From a checkpoint of a small transformer trained on Wikipedia.
Size: 15 layers, 6 heads of 32, vocabulary 8192.
Training: a variant of Adam for these matrices, 475M tokens, 12994 steps.
MLP neurons of a small language model. Each row is named by its layer, matrix (gate and up: input weights; down: output weights) and neuron, and shows model dimensions 0-63. Each number is 200 + 30 x the weight over its row's rms, rounded and kept within 0 to 999. A neuron's up and down rows have the sign that makes its largest values positive.
Before each neuron's rows, "fires after" lists the tokens most often just before its 100 highest values on Wikipedia text that the model never trained on. A number after a token or word is its count.

fires after: "|" 28, " |" 19, " was" 5
L3.gate678,212,177,228,211,195,195,194,239,230,195,216,258,243,187,169,179,217,160,154,262,252,155,184,195,195,228,231,188,204,190,198,202,208,224,141,213,184,155,188,245,179,152,184,179,203,155,191,232,163,159,218,204,201,192,208,228,185,222,135,170,153,192,235,187
L3.up678,148,182,214,226,239,155,183,221,236,172,148,207,142,207,161,211,236,228,208,182,260,190,191,188,205,238,192,155,238,201,204,168,231,209,241,224,171,220,181,173,200,205,227,181,237,221,200,138,194,176,214,203,191,198,160,217,233,151,189,185,249,247,185,176
L3.down678,204,199,179,206,246,160,209,173,187,188,237,214,156,218,145,211,172,281,179,219,191,188,228,194,218,166,197,123,212,189,179,208,214,219,225,216,256,199,152,212,178,238,241,194,236,222,168,234,158,217,188,225,179,267,136,170,245,179,223,214,158,240,231,265

fires after: "|" 66, "-" 10, " (" 4
L2.gate231,148,215,191,140,201,168,205,259,189,122,187,155,220,252,187,177,192,171,187,222,223,204,209,147,220,216,208,133,205,236,254,220,267,204,240,209,188,190,215,223,174,141,189,143,215,146,185,217,221,218,228,207,185,219,177,200,214,202,169,216,236,153,170,187
L2.up231,210,188,181,198,209,214,173,195,173,207,203,196,207,214,214,167,219,208,220,262,185,235,185,218,219,150,142,230,243,229,190,270,225,258,188,218,231,205,242,222,229,163,174,170,210,219,185,223,175,171,182,207,237,194,215,143,206,137,188,143,249,214,206,175
L2.down231,214,163,189,187,207,136,173,241,172,160,196,145,192,236,161,172,223,185,168,231,188,172,235,190,241,165,188,196,211,220,229,185,305,199,229,207,196,217,152,231,214,142,188,188,223,214,179,179,193,254,224,232,202,220,136,205,219,193,239,220,229,183,194,230

fires after: "-" 26, " •" 18, "2" 13, " a" 4, " is" 4, "\n\n" 4
L11.gate168,155,246,216,168,230,160,210,174,208,170,194,196,195,227,251,172,169,157,215,173,199,148,196,141,234,217,194,157,196,202,177,234,213,201,145,194,200,216,149,207,166,180,202,181,233,206,184,142,155,213,237,195,191,183,203,200,191,197,192,193,196,166,189,191
L11.up168,163,201,184,234,212,215,260,230,176,175,178,141,223,219,198,224,202,227,181,205,203,235,211,152,224,176,162,205,267,190,181,176,193,175,235,252,240,206,210,216,225,168,185,204,256,176,189,160,184,196,224,232,207,191,223,231,236,215,173,294,216,188,182,199
L11.down168,199,256,175,211,231,189,268,277,164,171,206,190,185,221,241,181,134,173,233,182,183,193,163,205,216,188,168,220,209,242,157,148,236,198,229,205,241,220,209,245,216,230,240,216,221,220,166,168,216,207,235,228,213,177,229,155,207,203,225,270,255,218,172,226

fires after: " on" 49, " On" 15, "On" 10
L8.gate96,191,203,205,165,220,219,153,187,190,230,201,206,187,216,171,191,217,169,202,262,253,150,188,222,156,185,240,111,220,250,159,240,227,261,205,188,191,141,214,161,189,145,176,231,202,201,205,213,171,181,211,195,197,201,213,240,167,148,203,198,212,243,171,210
L8.up96,219,206,255,178,206,203,237,161,198,221,177,196,212,168,183,206,188,180,220,226,228,182,172,293,221,239,144,204,206,180,189,194,159,166,258,158,192,205,178,146,169,176,221,195,207,150,226,251,212,217,212,172,218,230,155,208,167,220,218,186,193,214,197,207
L8.down96,192,230,207,186,175,214,260,172,210,230,171,221,200,202,158,182,158,252,197,191,177,221,211,216,257,217,198,226,136,169,242,208,125,215,209,142,209,176,164,211,227,266,225,219,182,219,168,171,249,206,208,178,187,206,173,241,166,237,235,217,191,164,226,222

fires after: "\n" 53, " a" 4, " the" 4
L11.gate186,193,236,293,149,252,204,217,169,188,218,172,221,167,246,228,171,182,186,200,215,215,182,236,209,211,233,194,168,200,232,219,168,195,210,235,187,226,165,182,216,190,163,235,189,160,129,182,138,184,250,165,186,187,244,186,248,240,205,202,176,165,168,198,202
L11.up186,257,185,209,225,212,219,216,189,267,200,180,187,186,184,186,208,187,174,146,215,209,216,198,151,188,162,178,216,193,227,160,235,234,169,226,210,227,250,250,161,206,196,188,195,177,149,190,229,179,200,238,206,187,181,250,193,173,216,185,191,213,195,286,202
L11.down186,169,181,177,185,186,184,159,236,215,215,234,200,177,191,205,212,222,191,167,216,231,226,186,230,192,192,233,230,209,209,140,200,353,218,201,221,184,230,186,196,190,206,251,212,192,199,233,227,152,246,254,187,174,220,216,181,247,206,199,185,221,198,166,192

fires after: "," 47, " that" 7, "." 6, " but" 4
L3.gate229,223,248,178,215,249,185,207,219,222,191,213,243,226,220,153,199,226,156,218,145,197,189,218,194,172,219,221,207,144,172,170,206,222,223,107,164,214,144,256,233,215,191,195,221,145,201,164,182,168,191,200,184,195,209,186,238,196,235,204,215,138,258,227,202
L3.up229,185,244,223,188,159,213,177,240,172,211,232,227,199,170,166,180,198,169,254,198,172,198,191,246,162,203,157,189,195,231,164,176,160,177,170,212,187,199,198,244,199,229,261,223,204,170,190,199,204,174,199,134,186,171,222,180,150,178,176,109,232,251,209,199
L3.down229,150,181,232,181,246,216,176,152,214,171,146,203,237,203,213,209,181,180,189,233,207,159,243,184,207,186,199,204,215,200,183,190,184,157,202,220,141,259,200,196,193,155,157,163,239,163,257,224,172,202,162,254,198,238,211,177,203,203,186,228,177,189,182,220

fires after: "|" 27, "–" 13, "-" 11, " Z" 5, ":" 5
L4.gate722,199,211,203,191,208,228,142,171,181,240,218,170,213,195,222,176,191,178,194,215,185,245,203,195,243,177,236,193,211,205,206,207,211,228,187,253,206,199,250,162,202,218,183,168,178,195,185,171,163,208,197,226,177,141,173,235,224,158,203,209,211,188,156,218
L4.up722,200,219,222,167,191,232,165,216,184,147,207,169,203,229,183,171,187,164,220,209,197,183,209,176,195,242,281,238,155,282,160,193,219,205,218,252,201,142,195,167,240,220,170,156,196,183,166,173,186,187,169,177,246,189,275,193,196,171,183,236,189,219,171,169
L4.down722,201,236,232,148,231,210,163,203,175,142,183,190,246,237,213,176,177,237,223,220,225,182,217,160,175,168,143,141,208,226,163,155,218,172,215,150,222,164,215,206,235,178,164,171,224,179,191,148,214,195,174,162,205,170,239,245,218,178,204,230,204,194,225,121

fires after: "|" 37, "-" 11, "," 8, "=" 7, "In" 5
L2.gate51,211,164,161,197,166,191,266,200,179,179,237,194,216,202,192,208,228,100,175,223,183,186,187,207,169,193,215,211,226,243,215,179,228,215,195,246,190,205,160,210,142,204,166,194,235,204,216,234,204,155,186,188,193,175,158,259,208,151,168,186,180,207,198,204
L2.up51,213,256,209,218,177,204,217,211,217,175,177,155,209,154,187,159,195,191,258,156,210,163,201,215,167,267,172,187,221,211,240,230,235,196,220,189,200,242,169,122,224,178,182,169,232,211,201,188,243,210,232,231,214,209,217,223,198,227,172,232,250,160,168,172
L2.down51,166,134,179,144,221,183,246,163,221,235,227,231,181,195,196,211,194,231,192,253,194,241,171,152,182,220,223,151,195,229,198,159,247,202,210,220,255,170,205,238,198,181,220,187,233,192,175,209,172,170,159,173,180,209,201,227,206,165,215,149,174,213,206,165

fires after: "\n" 48, "-" 25
L11.gate71,244,175,208,159,157,183,197,183,186,226,207,259,183,219,211,213,196,164,244,227,285,193,198,204,283,226,179,212,232,172,267,194,205,191,208,141,160,189,190,232,185,188,127,211,199,154,181,197,216,184,140,181,185,174,214,228,182,201,198,160,191,176,189,209
L11.up71,205,184,155,203,188,204,206,154,216,234,184,181,220,182,165,161,212,212,220,264,224,225,232,147,281,214,271,187,161,215,237,203,198,206,187,195,188,149,283,247,200,180,176,173,176,204,177,200,214,215,228,203,173,170,178,186,227,196,196,155,236,168,208,235
L11.down71,179,204,267,193,213,161,197,166,225,208,170,203,177,206,204,180,165,192,192,218,246,200,224,202,242,241,166,218,192,193,168,210,286,166,197,175,204,220,128,227,257,181,216,203,249,220,214,179,163,193,219,175,256,206,189,189,255,209,236,146,144,157,173,175

fires after: "|" 81
L2.gate308,249,224,204,128,212,225,224,209,180,187,199,206,202,232,207,215,174,209,201,243,196,170,218,175,228,170,209,152,209,218,198,208,201,208,237,224,197,184,236,193,225,154,180,182,190,192,223,189,175,202,212,230,174,231,181,242,153,156,151,233,161,204,136,188
L2.up308,152,154,186,211,185,186,242,250,201,121,150,155,204,185,203,164,189,180,173,211,232,181,223,192,198,248,182,247,189,199,211,208,254,215,270,203,168,218,180,222,207,265,197,194,218,202,191,146,235,204,184,202,155,185,173,174,204,178,177,180,263,145,197,199
L2.down308,178,208,193,191,215,181,258,250,201,111,157,195,168,174,180,225,208,190,179,219,220,175,222,171,205,206,176,219,198,254,209,157,265,207,224,167,217,163,164,238,170,164,205,144,228,211,130,169,271,232,199,203,176,191,186,193,214,220,185,158,229,165,183,202

fires after: "|" 47, "\n" 27, "-" 15, " −" 5
L2.gate90,176,219,177,202,164,174,212,172,190,257,211,190,175,189,240,223,209,239,203,245,237,208,197,173,194,215,207,200,215,287,197,178,201,181,225,236,205,181,181,198,214,182,59,175,248,212,157,232,183,186,207,200,205,210,239,171,233,185,179,180,195,204,201,200
L2.up90,140,209,183,148,151,227,237,251,230,184,146,278,133,272,213,179,201,214,204,247,210,178,233,190,146,227,213,183,237,241,261,231,246,208,201,223,233,198,201,215,196,196,153,205,212,185,127,205,190,180,181,165,190,223,206,163,190,200,179,242,242,185,262,185
L2.down90,172,144,147,237,227,198,177,211,207,180,216,152,195,174,184,168,159,145,181,238,206,148,242,186,250,210,163,215,198,228,146,203,192,202,180,172,188,158,185,260,233,205,198,188,194,165,204,193,224,179,190,197,193,168,136,271,170,147,243,171,140,218,214,271

fires after: "," 16, " He" 11, " was" 9, " is" 8, " but" 5, " Brook" 5
L2.gate639,193,215,154,200,227,237,156,214,195,244,221,186,249,247,192,189,182,204,253,152,190,256,194,186,231,194,177,197,156,174,188,231,159,220,154,250,209,158,223,196,230,216,165,213,188,158,234,199,212,145,168,169,180,194,220,191,198,203,199,171,201,183,182,272
L2.up639,197,223,165,157,220,241,223,242,221,187,224,165,150,202,150,119,160,183,220,201,210,176,221,191,214,272,231,254,197,205,199,166,200,177,219,228,208,164,229,239,252,186,206,213,194,190,221,133,189,197,182,209,163,276,246,259,220,243,160,186,130,243,186,229
L2.down639,171,189,137,205,228,224,154,202,153,190,222,220,201,221,185,202,167,184,251,184,212,283,182,156,180,203,159,209,168,214,188,255,192,215,178,189,195,171,213,183,218,235,148,189,182,186,236,201,185,170,182,228,171,193,246,193,203,209,201,177,204,163,168,206

fires after: "." 36, "\n\n" 18, "\n" 9, " |" 6, "'" 4, ":" 4
L2.gate70,234,187,232,169,195,236,198,264,182,238,163,185,209,191,123,181,133,172,169,185,214,178,230,192,254,200,218,215,211,177,220,206,181,249,199,181,223,139,155,227,253,172,173,248,222,212,258,209,227,216,197,188,150,183,179,164,175,164,194,215,134,226,225,229
L2.up70,261,224,180,224,225,205,171,224,193,273,162,179,239,177,228,230,213,207,167,193,208,231,209,175,211,220,211,258,183,173,190,214,159,226,185,209,220,165,184,191,189,237,154,207,231,236,217,229,236,176,259,216,202,196,224,178,231,208,217,174,89,217,210,225
L2.down70,225,174,168,204,207,227,215,239,196,258,166,212,198,180,216,195,182,235,171,163,217,227,226,190,237,209,214,197,208,146,199,199,112,237,206,224,199,202,134,196,166,233,165,235,254,239,243,235,244,198,252,207,194,188,225,234,200,217,212,197,137,227,225,254

fires after: " on" 24, " On" 20, "On" 16, " Lo" 4
L11.gate696,260,173,221,203,188,241,182,186,165,198,204,196,197,222,139,233,221,164,136,270,240,149,208,212,187,183,190,220,190,194,239,212,227,232,208,255,215,218,247,233,194,195,165,215,207,177,182,246,161,231,191,151,205,245,193,217,233,155,199,192,183,213,167,205
L11.up696,229,210,260,186,209,198,220,189,147,222,239,208,249,180,165,186,212,169,214,232,139,228,213,206,242,194,192,209,256,166,180,194,184,271,178,211,168,167,216,219,241,190,213,182,157,202,208,194,219,236,190,174,196,208,229,189,129,230,221,252,211,209,208,225
L11.down696,213,229,157,201,164,166,240,233,210,180,166,224,186,190,149,219,197,208,235,182,173,200,261,260,224,214,239,185,231,193,244,253,178,176,243,181,207,174,190,154,195,211,201,206,181,218,190,188,221,179,203,249,131,197,175,187,213,195,273,192,196,160,211,226

fires after: " one" 29, "'" 16, "K" 7, "\n\n" 4, "=" 4
L7.gate555,201,170,190,206,227,191,202,219,137,165,184,243,208,181,197,222,154,200,162,226,249,216,246,119,249,211,201,158,192,241,179,237,217,251,219,158,178,161,146,230,273,174,175,192,195,197,182,227,188,194,203,186,220,163,151,166,221,211,226,171,174,177,206,174
L7.up555,224,218,256,220,204,173,174,230,158,234,224,213,148,139,209,178,240,201,159,214,158,154,167,204,192,176,191,217,178,185,232,179,205,195,197,173,263,145,160,238,207,206,248,136,195,161,196,162,193,199,227,211,206,257,201,205,191,240,181,190,174,198,205,186
L7.down555,271,133,190,180,195,231,184,204,259,217,220,144,217,227,236,120,120,242,221,176,247,201,197,239,172,218,195,265,208,203,157,208,121,161,170,224,215,246,191,258,165,245,173,236,235,227,171,177,234,198,207,160,192,212,201,241,230,192,217,186,188,226,198,192